config.yaml
num_hidden_layers: 15
hidden_size: 256
num_attention_heads: 2
num_key_value_heads: 1
head_dim: 128
intermediate_size: 1024
vocab_size: 1024
hidden_act: "swiglu"
norm: "rmsnorm"
norm_place: "pre"
norm_eps: 1e-06
positions: "rope"
rope_theta: 10000.0
rope_fraction: 1.0
qk_norm: false
attn_scale: 0.0884
bias: "qkv"
tie_word_embeddings: true
parallel_block: false
init: "uniform"
init_std_qkv: 0.0235
init_std_o: 0.00428
init_std_up: 0.0235
init_std_down: 0.00214
optimizer: "muon_variant"
learning_rate: 0.00924
lr_mult_o: 1.12
beta1: 0.95
lr_head: 0.00524
max_grad_norm: 0.5
warmup_steps: 200
schedule: "cos"
final_lr_fraction: 0.03
batch_tokens: 32768
max_seq_len: 2048
doc_mask: true
train_tokens: 250100000
max_steps: 7633
dataset: "wikipedia_en"
MLP neurons of a small language model. Each row is named by its layer, matrix (gate and up: input weights) and neuron, and shows model dimensions 0-127. Each number is 128 + 32 x the weight over its row's rms, rounded and kept within 0 to 255. Numbers have three digits each. A neuron's up and down rows have the sign that makes its largest values positive.
A block is one neuron, or neurons of one layer that tend to fire together. After each block is what it responds to, as a language model described it from the Wikipedia text at the highest values.

L10.gate924:103135130159175204126176097087177163107173146157076138122161121147075114129135140120189150142113116141158130144184158099177121159156103141138105125150115104125100091168111093089154164094122162204118158142214124072145130128063130141137127147095182130075146133154132149131105115125129137108082112178094172163170094154144093122116101152136117083174168096130132133139161135179129139116089
L10.up924:113189104106118144130136190114071112085097162130097144110113076121109090167110141153137174154138112152124088121114192172112132113146104193080112090101167108144151115135122087145170134173143059139079154079107181142156144084122121119077172124137125144149128101097128113039170126137204126139157134092085147152127094079199115130076089154202182157080138093132111072088164118139095108137098
Responds to: Mid-word fragments and modals

L10.gate985:143093082115062098127103085109092122079122147129111119099125143114112159152169088094146102061086119151113168132146150100151161138100149141099154131074169139126125170095151118160112109109132126098142104094169135100148099094079052113121178172064205141137070103150138114174064124185163109106063119120128142126114150149179103092166083122119111157138171138118174171118042141094105135102154
L10.up985:091113114171123101203131089139149130114122084090147084135105127148127102133091094175121115143177101089143166185145138120113110154109109127136083089157177157104165135097150142096114151086111048108050086104138153130147115081157116165126092091164130157173112125164124121146089124154127124133128065053156106108167111154164167160077168100113099107141095089114144097094062170130152104075119
Responds to: Word and sentence endings

L3.gate47:119096146142120109141154109136107135153137106126174124131071150144141160136142118145121136149149135161173117138131098092097165135175124127122123148142130097130137120138150151207084148097075096145128089123122123138110106114123153129129172129076138132098152137117106058193128118091149181130098145130138121176110152153096131134157090127121083106186115088085229123139113100133127117147151
L3.up47:130060104177112139174144081123140153155145115102125133139108099176102140135146117155182107182081147134130169168109106079097157138154123098126127117113136116132113134182103102122147160173118119181121154139145153154142119110120206121065110099089138118093139114147094042135095129092173199100088126149097097129094194141123168130097111093144068139148156117127146163161084113152153058119122
L3.gate196:130152064184147135171124064185143097192085146190158121117097105108191132136115164127124142166118132071098166141087085172090178140187101074103105127178149085156118106169112090164097147123102134139134100080176138170147110108119163112144148125094176164067083174106152141146108175104184191140124146132136088131119165099174159090117094144135146092184099193127141168105144117121085138151172
L3.up196:116161093076125162136087155106110120128183116192142139123187095148149164127172185087118108088114093103074137157176162094162201099122094113116123148123125187129152183172089111140102111165075128149100052124181112105149116111144126104151156114143116134124089178111060152139178120155127109094164155063168122092075091119161055157094120099168097124051100137109169130083144129120159102091122
L3.gate449:165138163117087132156118055117088152128150095176051046090148119127123112154151096123136122110126137128137198150157085149110110083067192072115153122088183122116139105154117094166148143082101099105178093060149099162130144108117124169110136130115088142136094173120127143139149097139129179148111074167152086124157117113136126142138154056176075083143104158135120193145124144118063081163120
L3.up449:118156122117088136125131083151090121154108129145123095081165119139143082129147102167105126107177132110094158132090118159121061116130173108100116099085156107083155087183107058138147155089099070109135080063147086134125136106120092127090102102078057104096096193104123124181107123085138146118106103161186097152137125121151119156109156080134045085158102142104154166140094156103098113102130
L3.gate499:145187122127053133178105116084112091143113152155089114129055110146149170122096150081193144115167142158100113138138109118083137148170176107100140121115083170103086120096187141115155071183154146162123108090106127104128154135123152102106122120155135124176130143134143138141142089091140183108117158090094109148120141147111127141084035107187085076186140157104129121138057118047180169138080
L3.up499:114187071108115159175153173132057091081129122134158093116080122079157182141132173141194215106165110116102091125122105131147138152108142151141157140165143124113071156103165132131169084163190158111127107053147156072144165144124125080148122127131144126196112126125111127062150098128069148121141138067100153178124178150100144074120126134114144076172164143133119140085106095078128153169089
L3.gate735:135164080088138151161095125113160152127117098100163131113163140094156152176077099108119117115157085145086135169157122195096126139134117130170096104142130099100129116098131161181152143127130105071164071135139162095184139078158148158126151156121153069081123146141026150154130134044075139156136135140160098137102191170207059167103146091145150161104138140172147102121187155163148103152140
L3.up735:145089144079111112119157147127194108090128090106142114125092112102132177167115169099109091139212123119156102134089120095163104071072113114130051137105129117162093115110110131111140147085175138110165089135038197131142180101155138180109128214133145088092121109139116116160118193102123058112168091107158068123088135104097095138116083129163182078089113131070130135159113093147106165123144
L3.gate868:159150104081157124149180084089127113124154135095114122062167134144109172152119129104139113080091156105113123135149107141133150160178153084100075151137178155157112102139060077115163137116126126206137098113180143189157174080115088128099110134160163130158098151165161102133183182160182117119144096110126076131101106132114132166129135098128099124184115113140121158164126072112063170134152
L3.up868:150161130105165131152116137124087122114170105127113125096153102172151186151159113095099137084177167161109143135130111088158128147114111129087160154149098124111067121137137081108161168103183096150106114134175198120165118131151131183166058120171136120170109133087112190128117182094199129135092119182094089108105135149137115112112121121176053156148151091104139188188137075100081133137177
L3.gate966:109135124142149131122170127071138086108159155118117144097112133056141133135141061189128123119163172102121086080074175175083136151049113134127106168135129143119100120184152103057115120130168128117136119147169099178131127142115146147106122137131161155055087174142114042157149120068118077145103123095158117099074170145169157165143115083104111106137153127145140164099137111119129133105088
L3.up966:080124206132105132131141106123156125147098135193101109138128120183133081157113128107061158164123116088130096122124183148167147123098148076108126123074182161123174124117054068136054186111106057090142108121131129129132122090133122139079111136084088114115129148100127153089139101156059116113102121103161134066084074093175134193083138133152186155115128158136140107117133128170120069150123
L3.gate1019:174146128095143159150158144115126088098051091121103072159053117118141169162076101122195113153107118102107107078108149112138146069130128080100136131185155103136134111101090072140099152149185098147100104079107114152142146177086152103109150100156170153107104147121102067159150152099172156165129126105130160128189071157112163138092070065126146042182119136081119120071158140116107128162066
L3.up1019:146148107093139117151131105128136095140048107119108044134082090119165120160086110185174142137139103125106143064105116121164153060138157106147142098157177111128139162114101051128123148130194062179106120118126092122162137169131108082133110084142130158097106171086071067183145156118145136145093112124105150148194124137103131149078063093119172053161167157107109148102193120101098075155086
Responds to: Mid-number digits

L4.gate75:134150105156149070147138120121192139127158158130096110091130065126061153129126105117115111145110120211165138118114162086174146094155070094168112183190080075078075106113157148124140057114185098153108102141122104131090082179158112116124149095161153182101000125092165122130132174155104109152124111145133153124186118115150197165157111120088092172170141094151124174105141091051112155094067
L4.up75:145187087153137109157103098167161145114134161159134114096153017126132178123137057113130104139094102172139125175112125099124112108207130098191106160175085089059112089091164141092138080112194109149129162147151071146091126142167135110123149113159124195087058144142115106132119165172083124118142092089141189152191155122121167144131096143105153159163141131099089163120143100077138131092093
L4.gate158:141146091097099142188055148104119148105091136129098120110186117138062146106127146148070146110186139165062186130136149125150140176143175120170095124150133151136110168162108166143113136130158103107149124162154096104126165162139130075180153129084181170141171097144141151110168150163159139122055108131124031066185083139126123088102141106115170104146139195140127148086088093168153117141156
L4.up158:146145175093119138126058098122138156172152134119110134094107090182134193097144091198145113087122109161071096168131130225152143155122116151147099130098107159116130143117138170061114118170150147111113176141162111105137182144220079135111137125128113162148071182123105161135139169139127122145097122118117095122115083121080094134090137097095132122141065132111142109133101125117098093114140
L4.gate185:172114164112142121114133073144131152067130145150122147033158131061117135141140097116096150114139158123126149099109140094127145121126125152108097170100204126129159090146126141138128156103119191136144129104065086150131172138129116114093149159078083094100077138157080051088141083103125087152117089064069082163152100144120122093105110095070093115157110145128103100145108141144109116167133
L4.up185:153180172102125155100109157125167128145122130089194102161129068099181166094073079151127129097119117161119108136098095154123148148106105091057077161113149097062119143143135140146100110148113149079158104116103104136136173136143137166129102152148113132114134108150100023134137080141155089099079088079147125108112119085099101186074115086123169162101142210122146107140149048105121108180136
L4.gate197:119115140091112122177061066185125129126142128151088166113149099159077162080098142109137101098126123122099153161019094103145186117123032123137191134089087085065101086121123126152208120132120153173140134163089179093115132069134096184060153090132121067176148125091087134165182058103131143119142120150093103133154134106112107098098106135139139159125130073081105130133123114138110125159152
L4.up197:122054087120095142170068140139117111105124125107128148099138112106136186152122124098167117123139155176104126101077115095143085155113099091098154178106101069125081121059136149112184132137126086180207141157132135130151147105130157172129113128125109074188095138076129171172131086146211160080136145097143139112126033099088150141124087109120147138100147146142132125105139110123074130149092
L4.gate276:118115145097126134092177091106134107112109127125175121119105145092148092090125075152099086098035086112174113131125143109157163085124092188136181178122105063118164080157141112117118191134131138097180178132108113120104159161153101176070173089127159157114147119092108117064114155202146153161169152132123175085082082076157125163099127141151086135134131107134123145197096073176068106176113
L4.up276:215094101125156149073149165169134138110132148099125101090130200086102127086122117172100123095131104160142134113114111166151112152126114164098122117201117094128106089129122105137129127152131134099165146120146148191097222143146151135124187131109126132120171137141080116077084116147113116185142148157126142087181132119164096135078155139045152085157151089123165102110128120171123145161072
L4.gate347:084121105139099107196138051099103066134177076104115158125131121112164100127148085129043118093178153116111158145171090115093144095207154101117152111066164106135140096115152163100080072136121099145138049140210176134116115118117174159153117143093145167137144169058188084119158142150143140144189082091110135132085127165102106187165175097106124141146174135080127114095167160104101083130162
L4.up347:139100095134134138101121130126126118103123116081093137159120144101103100129138119143088134142099151143124144173164092140108113139158100166099149126171205127164148138152090123196159131083086088098125129122150122165126110109116129086135096120096132102119150140111138084155133104133191197194095102111182058126107110213164177098136163111090125138173126193100075164134088189114128096189134
L4.gate649:123131160118089125163074026126104120123068142116064159102191119121148116180099124176104156099136140123118105140175172152133083108078154122105119108099129185122112135159096156140138135138123107094147116072117137105111132095174131103142141135104137151125136100133115141106144161105073108169112117100165104102132125156135132192098151101060171156131105183122103115138100138169060134165136
L4.up649:131153143117056150131090100127108089102140131106082175108170106096136114164116104168094189102140110092117111159173138135066072150094142125084087107096126136121133168163125146130141163144111130074141116042101149088110124088194128117136113105138153102144102159086136155149158193098118080159111138064114088127103079179194132245133176120096131131125177156103097122125130163145106094148091
L4.gate689:112075141175103142155108148147191146063170071168125117189166159178155125053194048174130081135109158135154137174123169135110124110108127163119088154179145098123164141091120103122149107151168130100118171146182154086208112132159069057092101152113087193139152207102141113118141144149187119091077172125166097069138099141165069149154146122131117095193179178103149148114111111201110121134107
L4.up689:115144143159186114129134157185121107157151157021193143124147134152105152125104139154144092111113170143095072088113113122060110156114082106120066091201168115173102068164163102140093048168121179099067152140156108210046146114112184109168102110117101176157114161105122124164151147163118088119113133072154113104122146157101147089118134111137142082141151102155149142124070145099165155097173
Responds to: Periods in abbreviations

L4.gate117:149134101135115116187148078127190149193160137100128159132144076054101170083139090138108115110115158199163159144118133148104121149137126119086114170112146113098117099144111071161150062077166141097169123119102135107121083151131135112192159116093089094127113145139145090174153103167096090150135078077122107168112126120154110159129090059145091132170135108107153089090112128115142113080178
L4.up117:121168096144089130172138076164222131166130146158170122136133114075100149132146085123127068132092094189179117119112149110115133098181109128160088072114149120113141068136142115159163112098192094128113140150131174169123090170120157106197155115161067152072117168127126076149142087159127091159141089099158066116127198104166128198116083066135134151127136157112076119138129124166115124126140
L4.gate334:096144147123095150174113117215136115169135126149133105105169126125156162090145178186154102094180102141181131137139082153179091111112095121116093184131132132058180058157158119156121124121130140136087120098142150067114105186124122120105189112088075117128147141148173089101108108078100154146157128087062138118121143087173101132147052136135127143083195102132134106113146121095203159116181
L4.up334:143099161150114132191144108134128168184141124142163112106170157115140175108170190138127120087148089077156103144088116111192152108118170133109098194158104140103131103161158102148177134096111120128108129171140090071132155129118106133140187177130104125123157167164112096092126099110139102108123088117116127095117172137087128118119038145113128160106209135172136126117109107074161134090111
L4.gate396:070073118157131158177124106133118124172086126140160096205072158154094105100102141099130169164166119202123092137133149094102109132166104161169109141166089088083105152069191100149143143111106157141065121119132205107164068168168121139094153163111100078137132105119166119138116112087132073147119144071192134077153091183136113135154081159150156178127118203086154113136105088139191134121155
L4.up396:146153126101122121141114183135216125092115131108174157105122171129123165105062088151175137122082139185115126159106149136105120160144127090120074113148137123133129130107102131168169127109073157159124121146125113142142116111131092111124168182217140138099103204106101120135140076146227141098116110080046131156122106151129119102172119096094114141139146187151194135114135117071167141098077
L4.gate592:100102075111085076166102139147102134150140109143109123113103172139129109158150163133147208120127152162168126145119104143170151124135087199056097123121132196123161131135148111102117103121130149123070088160092113090126087144139108149128159190101090117147159106080196103117113063126110143165092154160163151152108177091150131135168060099118118138094162076111169049091177127128131084134165
L4.up592:144126108127093060152067144151141122152086080165128171161166179108108102084130142178128132095143167162127102092111124126216166099117137133124138134059114124117159131119137091121198104106128159115171063135114127070123121107177124156071154099102042046118164183106120138113141067117162167167156124133111128130128138124099105128102142140122107132089091193106175123088120127120121174096083
L4.gate621:126126100141109124141136150171144168153153129114148151159115120124126069138114093130138151139122192136170125112093187143186103083099156122085096115124124154167142177148117138102142155109096133120153069136145126175173099125139133141159180119085132140180157148136162114107097083094132170119136132125142095151155149156121129103112125127109090131202122108084176093126146082091111104120181
L4.up621:069136165126079115180100154128101133130084127134123133089123111174105128168065120090154098094168087132122154110113133097156159110142122187136129100089167086063115077149132166192138114170164160140128107113126119120089101207134148169097135105125164110146148174137101136143093148108093115114104109126152161112091164118085179098115053149104146147099149121125140149203162153173117175138140
L4.gate624:128170121189139146154113142154159117200088089133134146127134129184141133159103160084145135057166129137152202121087158099099178150100099136114116123133095148078154093098158104196144144083098121154116133138144164080156119106144103164146146128134136108153124158070151134117120119162151105168107154058083082148125109135138102147178094072135111134079138108117183107135114140146172150093206
L4.up624:122125087151151116170136157175120126226132131119089161061134135144116136180083129076194109139113150108172189136060172075094176109122095110084122133127084130119150117126165136162137096067138137159110099118103132064125094126170122153131130204138138130157109129105138149117149081112124085104105121094075123153131105119094142133124047115127075201099143145132157079126130121099181169112121
L4.gate707:107146121176133108147081162144112132155151077101122127126107136142146107151126139180154076117134176200120075133102154145124119131164164145139169156115100192089131133054187107146194165163108145098123151078180186083138121145124098121115109146081160118102106168089098092155144139059119140140101124065104168105112129214169084159152134065110127164111099123157154152146088102083149111055112
L4.up707:129158109220131154155109196088072119173127073111100176073134154170126138174084107136149104156121139189144143163137182125115108163092137093107127104117107145159091111036165110106156166099089138111143149105137132132139080203106113094145124113130092132157073171141097069110153114058099129132125067132118177138110066203115097155132117077082101162135096144100089158139095084084181103104171
L4.gate968:118117140124142094198036139092124182165102073106120171134107101133154213162121121156137096142090082166129172163119099153144157116102185114109147138110145096095114059129171090132140082089137164102096146144153126074151056144172148164117111147107114138142140098056125181086110114129138055104132160115135153100134100139159101115096116144083108144071073171136213199101156083144119122128102
L4.up968:151121130118130104141105164121102131133149058160154124102161140134133192164120066101159096097094128119127157193133073147173143142086205116147160134104105089115131076122126082180129149130130144085102154107124159098204112166171145137103140162204150139133139105074141181130127103141113133142136148124139110132141100153127122050157140132089128125112082128131154159165144114191159054130134
Responds to: Sentence-ending periods

L4.gate156:155127135113123082125147104121123196117138135167156158064165175171083124058100146153137099087162134137194140139107095090132187181188092119164117088144159153088130112116105075052108106131113171197174203120103113133147114116127094114112186058098139173168158078161104099134117120108161156119137111149112083106184128127137136119090098091098108147079163119131141061173143147136116103153143
L4.up156:127124179130133083084112113123108171140113157141157144161094213117092064104150159229096094120110144150139068126138130169063138106155119139143173153135205144121142105144117087062147141099128090125186106100127124107172103181139117138150147131093097167135143111119052140127105185135119162099168123090123093133145122109140121105089138155132114123079154051119119126149157087164155134148116
L4.gate207:136124078151135098165172129111173116129088098109180129171110182146109110118109063146166142091106144094083121110104184126174186092155099128115109139150108110166080166120184125182146110146062157061120138140142159093059194204122139090108145145181120139133175083134155151166115107147169142092119125173136160176048220113118118171120105121115054126092147077103144119094166118176206150102154
L4.up207:149164144141186167153116116155164091162092165146098119071141112156130068142163140112092100115140138143103103151087099093113135084153158100170142129101123230137122129163100068088147184091146116107188095098137101113137160132174167167117108082106156164140191162136093128116143172129154149104121082137150059018105104121070154169064126116165162156048181099198174110176110100101087121123157
L4.gate219:107115144131119184143138072126084083101156138099113135143079076108102135081123136108139133171160182081172134118118117101086096166177135098137103147219121148174122128114150105106138060134121076121171187091131081075136136104054195136144123118120152187122157100115175131076101120129173168132124156110185141152103132141065112082109138104146130156150145187119185124176130132144117133116132
L4.up219:163153164151116163177124099156088171130138103108158131115126118108106135115096125115103130113096168078120113150146138084090071189187067111080127116159133129152116126128170092118133124098068064084128179151120090131152165129075176170155175049167192124181136117142069076071078153215159099127143097121124174134092168137068128110078123120102150132136117122146128127171121122071159116139132
L4.gate444:154197062128171163171105168179060091150124109045157158110156149123143117115110103157129136085160143113129140135108111125115167112073115170160109140103120111090093142069154087142121123217184102104113127111148180152057084079119147151180136119145160139150152122073160146127176146135130052146133161053090190132134149142167057113138120131115148111108165106131172098117088133112105184096120
L4.up444:128169090117139117123115134138128121174122138075154150107115170165111134097125116073180141090131129134102145103131134126079149129125129144158117119134138140121140151106145085121135043182127118142099122143172140170049142062145163211192201144190161049150163101058171177107205135183106106144066133027152184132117118141170099085083137128173162098104098139155190124118102135100120171123093
L4.gate538:130147078118190145115153144147147112156187103164101177044157129193152136142131124142129084076116120112054132132090120145188155168198164081114088100127199144172118077096127089148182110130110144089109113080119131129146131168097116152133060098144118126122179098097125126102094123152128136142086107114128097093121159099081162197098095165127159079139103119133110128147089170129074155137141
L4.up538:162146109126144112125165069126086075147178170153128163092135178167187068109158146122147102149137130145091036132133155152135138108149070178093070169094164167143128147096138084181136088167192130134145160116116132182138123175086138157095111053131202117116121107098106098119148132117199191122096093128130096131158128133143078194070141113055130093161135111163124072172158080143085205142071
L4.gate632:126098091176186123133158135104171128156139135076136133130142122154163089159119183146112122118138157117150126140139140125107141082145116110156151163107168143125140142135193112086170092151129168100112157090096179106098118133114138095116085144128148151165196215138120143089159112151142080106148109100130122120181178126061164167137166118124151180091097059116078080152100106112184135116094
L4.up632:125130097151137102103126135107082109093137122127110174160134120161149118187114161137155134069184143129098178101159144161078131094112151135118197183136162086123134113152134130151113066170140166129140125099104202156121103109059137130129080164123157161163151175086118109115178082134193092110126124126140179093095184165081114151117094099143122116092098104076106122076118082165150123091104
L4.gate733:143093140074142131147078187171105117170161121149109159088139171164144087112120155069149126115122134160123052195144141160118164084103103085098139170101119104091147155118161102146155108091163134083129082094117159115096105165146064197137099175126133194099133120097176088124133171100102143169102067147125106137185182087110138107102100134107138160086138150124095090146147131177108126133116
L4.up733:091048081156110094087147135146125133098159099148090104152163174156117151093134155118135102089145131074171130133178137154128134195131174163168146141191065099112087198127173170148169125149110148129138083119154090145171155089103109148110170162163175130096227135140118108097184110076139073132114155158151141164204132150087093133121151164112151105120106111115098204108146089166158084136072
L4.gate861:132067104142149106180090116108113050058150080146104131142160068146124124065158126124145086123127088143138168190167146140179168097161128102109154142121128107107111158159123097135155098141112142123061112086144144120146145143127072122095118065109137111100119186114162112122118122108063125120089069150127106105172183153067150203097173088106138138128132086142084147155162186120145105166018
L4.up861:137130077138139121128162087073185139093112108108130103136106090139135079067208136139038181127142098141111107106211178115163099094078088112113139131152127107174157154146165108104108058075125145046092113138144087156124103126097181122164108105160120155157102121103192144090142184145114104140150095146145078117137104140077147178162158093128070130088082083149127130132151167193111164155069
Responds to: Auxiliary and modal verbs

L3.gate28:091133063154102163112157092177092052169123108155070134070161158115127110154113160157171085146155115175219166177102114159105139141100093124090188122226128119206157117129161093152157177109106107112125119127076157164111097114108107196118158131105196127172098194099090097164175079122130126154102096177116124129121190145119135166124137141184121121159077118082098078156155134114074108130078
L3.up28:080123120165145142205129101153083085137150153144104107080155187129124151103125138051105067117189093136118125192105108131143128129097151165137143129102073110190131091137186131125071109143126141111140161115138109087116167196124105180096110096090156136131133128129205108104125047146160135161116163163094112155107144135118064100190122177124182134108129160140128126172148101129056157213192
L3.gate126:059169118121145144102125145118157108095138116122078115121104101145200104143102143161083088171151084187180073159090087088108103179117104110135138176216133107189029136092106120131104130121091131147146093168096165173092106112154162138134125072104200114109112108131077119135097145095142137155111110109140105147134178118133151140140074119148109089097136113071080122120118133152091161120146
L3.up126:047111134118162122081177132113137115072135122098083112097105117083171102082082142147122086163147104194163102177094091096105106154136120165097114146164142075127081113074135117096092143099069101167113125165128131160145128071107085134140088086103182111106135164162104071117092152112180091162110106125164152155164186146067097099151125115149115066150093125064110084147124193123073129120178
L3.gate297:051134096127044069102124104106130120103188124114132118134089110192130122179071107107075097116128107126139143116121096062110135112089139151129163125113157156172145109099175101101165105151153127156146147151150075158087164120059105163097138127191176178171166150056129200165136116111094108156177105122133181099126124075136151167111140175141178100135113143138178131123105099104092151151088
L3.up297:077108145122081099138148114170146129121167129112131148087168138138151117180093083115190118127084137089125179126077104158158153089129114190068140159070151142169163147150137051111139142172168128142158145086125124090094133126152101150140102092119109135112094128088157178099102109183135112126128076088093162149174193128101119180102160110157135125091094175105129117102128054195050146123131
L3.gate490:135167112113134100107112126167155123072108102190125125106176101178151141145143113122142111103084143090158160174074089127125189134123063119117131103098186085166146070113110076090130082121127143039165107098104165196122102066047142130068102113107154152087182130073120051104089156116137137127150123112127144141243148174109119136163138118111169086148119157162122127096109114152124190078118
L3.up490:044178077155133114102136116097133121078134140135134096173142134101122155161103155123122077154115103161166074160114095066143157137057026113111121148111135080090127066108138131110102159096095102116078115113149118208170111085111126138100104100107120146161139159115130073131099107115192177067146091123141183154171160088099160177121137100135077119136078112070106098114136100107164166104056
L3.gate652:103103116120152101091080094132119088132128090157141114130123102064133168222098152204165098123141131142120049125134104085077129142164111146129116077154136094159124120124140098079120119148088140127136106099062155173148126146074133190144139119103144155113102134094134087185138085136118075141136132105056155093135140152080060127145084099196065128064105084085160148133122111142112117157136
L3.up652:096157116118103083146159093152160081056133094116088137132117115098107152135079102128161130166152140107108113097169118057131045090095165114157126130120138101114125088130189114129182154146184122129108147133159148109183130077131110192102133087118129120216104091109195122054154131088156122095192151143100109135137100097155135073088125154093089124169164197150096156099116141162167096192072
L3.gate734:153080135173155134066134089071095194106115168102158081146210117132104138155155096144156098086105183118196099111129137084143106147150061150094090049156138089132177106142167158113136183161119118144128116115118119156132132120118109130105126149168117158139110075158114108159151154091093149121152090191149134155140087092107116159072155117067112160138088125132093158095147131201120126177182
L3.up734:100132136173121076147103134095137170187117118167140141163157154145133122125176168081136164128126125164204094098114197067077138170060075166080133129136137149129134122127153134116135080129123151115131082111108113156106107137132161156164139127058071144099121096117151129100153054131111158139148166142175092150083150113150159105095136101102092095081113147115140157189141167196161100092123
L3.gate752:121117106112127186135168144101166140065119124127148092112176183203128186113184079160145184163128128085137144114079081108149141153095054120134177111163156081137103098104133107115113144097138100140105119133154159152139140094125124116147110097138092094068107153080113125115057103058080164075137108115121153199231112151091168079136115171129147141098106130115112122055131124133177135127120
L3.up752:031130096083090152113156138058149149093150102187133102092136130141131158112123094108165162223097170151172082081097159075100157177056105084148155136207133105141125103037146105106084156085142124171110123177134128153160128108098112170165138144122102094120082144065111139146078097091111098097185153122139148141161134153097173113111130160155091120102140086143158157081152121104140154102085
L3.gate950:125127166125157117149145150213098115083085099172088119130094170171157111153174120177096130161074126122078101068098123154142088107155108121108108154105175149145096145127159087125201129157121117109140100056178127139147116122063118142149153137157126148086150079097146127102128169104199150118098064178117094114130115151154160165119121133093135101098083125133148142117151157078092151121122
L3.up950:100100132125168167157180100082083151124130116164127108162133153134163129119176135129094097159081164132093139099110151164180128090160084197075073146146173183167117163099111080097160174154131130137100134137143141183146143152113124125120103113068117155126154075170134124084100143119225117139110106169110080085107126120154152124138145119100086090087135099107168111132142114116114125136098
Responds to: Modals and adjective suffixes

L3.gate33:190139057103103141106162149138143163146110119071124091110184122071118142133099188106183086111130142121123119118143109062110165106134068123112165114110166059056135127090130102170121177095166104180148131159174051166124178205114081175123170089144092075087110086135150120187139115153132149165118054105163175109133143135122172111099145085129108089132144085198121119200132115137101124170157
L3.up33:137110080145103106136125099132154162158143102106157106147153137157151169111109177121122143085105154149145107090161079045117079137184141149069123120092143072128111161137149135138141137080184120116121121110135122161042164142092091194127117128138100130149166111146098076080098164124146177182114048066197178113115152133133143115100135148099188095139135101174115157179097131087090078147162
L3.gate367:162079183123157126104134116160094163134165114141089127123107137085183159120104130154106117133135147122137093080149123080097136185168131133093146095110135075096089148072090127161089160165140154093100094118144143127126139120114145083123119092149122092101255172103129097173140106058088087179125143137117073107142097183115168122143155079161103124169089085028131066205138150112159148155102
L3.up367:192042136163164100180102103159116187137087131100084098137127124087142100108074145105161065163186097135147112061109124099155088132192135175134175135194123117130147181062151075099128159154102137157120182148147162105145160107101142169125096068107090112156134154095145146135093131121093101157121109182139100141143088153112145158151124112170146139199122130107113116136122134126240132094124
L3.gate456:114118125122143105107110078199091129137093111151113104113110153129110083173092156144115141185197056167096124101150148140084129096091107070216122191091148097113118166094152105138134102132101149117131113184186151173124117122124138145128166092154158136175175163068183146091136108050098093140159157113176094097164107166105101127107146077143161160175106053073148137148145135071183077106119
L3.up456:114093139161147069148121089177108149139116092124122103129124170147132047132083134167128110145126130147177112103148132121122078107170126101134150112098074100102116178119117098167103129120114174130106107144173142160164088107078126114066112133144109156142181129171166133121112098054076096115127131150176084103129104155069164188106102140174146139144103076173071144110165096089213065128098
L3.gate590:125163181134118142140137126184142147112051156151075160130090111117072118130115170160095138157117167159142125087101168163168119133177100175140059102105139101084067125073166111160119131121105073118099149165129122171110111153162114045130117169115131107164161110089113114120113134127101128171097142094116169136090151141139152041088131133125169121104153176151075139072189141093133137121111
L3.up590:144143162136128125131134115136154109116045162118149158165110133104073144128081139131145116204170141158152147035122114135121180116119138173130135091128132143089059140125191107252177124083099081150150100132107118126101106166134100081138079130120113141142099127099180151101116129082125124165101113094171164180142097131135124084076098137142137125125125093119106155100160154164123136151105
L3.gate780:140084147117148142171142142150101104057166142131119113134137118246114119155138056125114086138094176193115158124107150137083107071161208152069105144118131184081173119101117129154130150118165139135123112113155120155135151107115034137139143132139131142163150033091124135112120148104113124146083144205130145053125136094211099132191139120192123101127135183113148124157139161112108190121085
L3.up780:153120150183159155148135129167130147035147120138123132168138093222111129141167085116130089115125145192150155073131158127103099070220173152093132130098141156140154151139112133154113182148158164120132154119169123163130128117130082130149138116135100136121130053091115133120102116101126139145126116193133140074115110120190109135170159114176132137104178178111165128118164132083135191134123
L3.gate823:131195164119058122095139098119107111106105069154061184151082109114086157145097143145115139164135126087155104182116167125123098101151168191151123118107184191112117145077122095118128108133136109102149130160108098170117123051158119142113090134115144133124110127132094117120113140062131088143173194126188100159117118180154107095107114131186144095058122165074173088105141135183111133141146
L3.up823:148130176155114144109097117174078086129085088146108115237060149115102188118106175120149221144075120118069078148114150141111149066133157153128140085152153126093061134149080117124145127062082126096172124200114152085128105084175145069133116155128141118096110128121087130129113112122149085166167169067159148125101122133127138086165111115111122149152137192091148169098115152128105166130124
L3.gate841:127072122165130156115141169122113094127135081151098154134125127142071116063117154119119107229111110106109117096099187117152134099125120156111130135148107097131141121045151166163104132148104156140120067137125140150135030126113141106098096130156087107094115106096114152082104128138146071093104111119158196143181111105074114082156119150163077142129077133092166127120170152117174148117176
L3.up841:176134221132117122125153083188097152146136138131144123197106126117128153117157120153109116200045128123143119160079174124077185126120154148052088126149142102132095128110100189159056104120132116103123113162109168111123147096172118132142117213134107131103137131095111082138061132120150117134169101137134124150184152147163117046134175079119106160128103129135144079151142072210109132143062
L3.gate903:122162143166154145141147110171094128094064120149125095127090131177135153115144096175119148133069161157089130094121102168085106106170126077067132086036178136093133064132140120120142141126146106131126156127123114130099079150141149082115052154100090131176122141132089108125084185153090121117095155132110155135123091168147101084139092103180116097133158144180114120161104121107148135151121
L3.up903:085123158164179146111182104178090110071007097101171116132118122146123168132135128202114110157099123094084128136077131148061110111188121160069105079070134108108138045062114123096102155091146092120072157102123140120093039140113153095080106127077106134146123151138128120128061144148114135122080137118143156141132133113155173100141073111124137084143181180170098090140140108117157163161119
Responds to: Particle "up" after verbs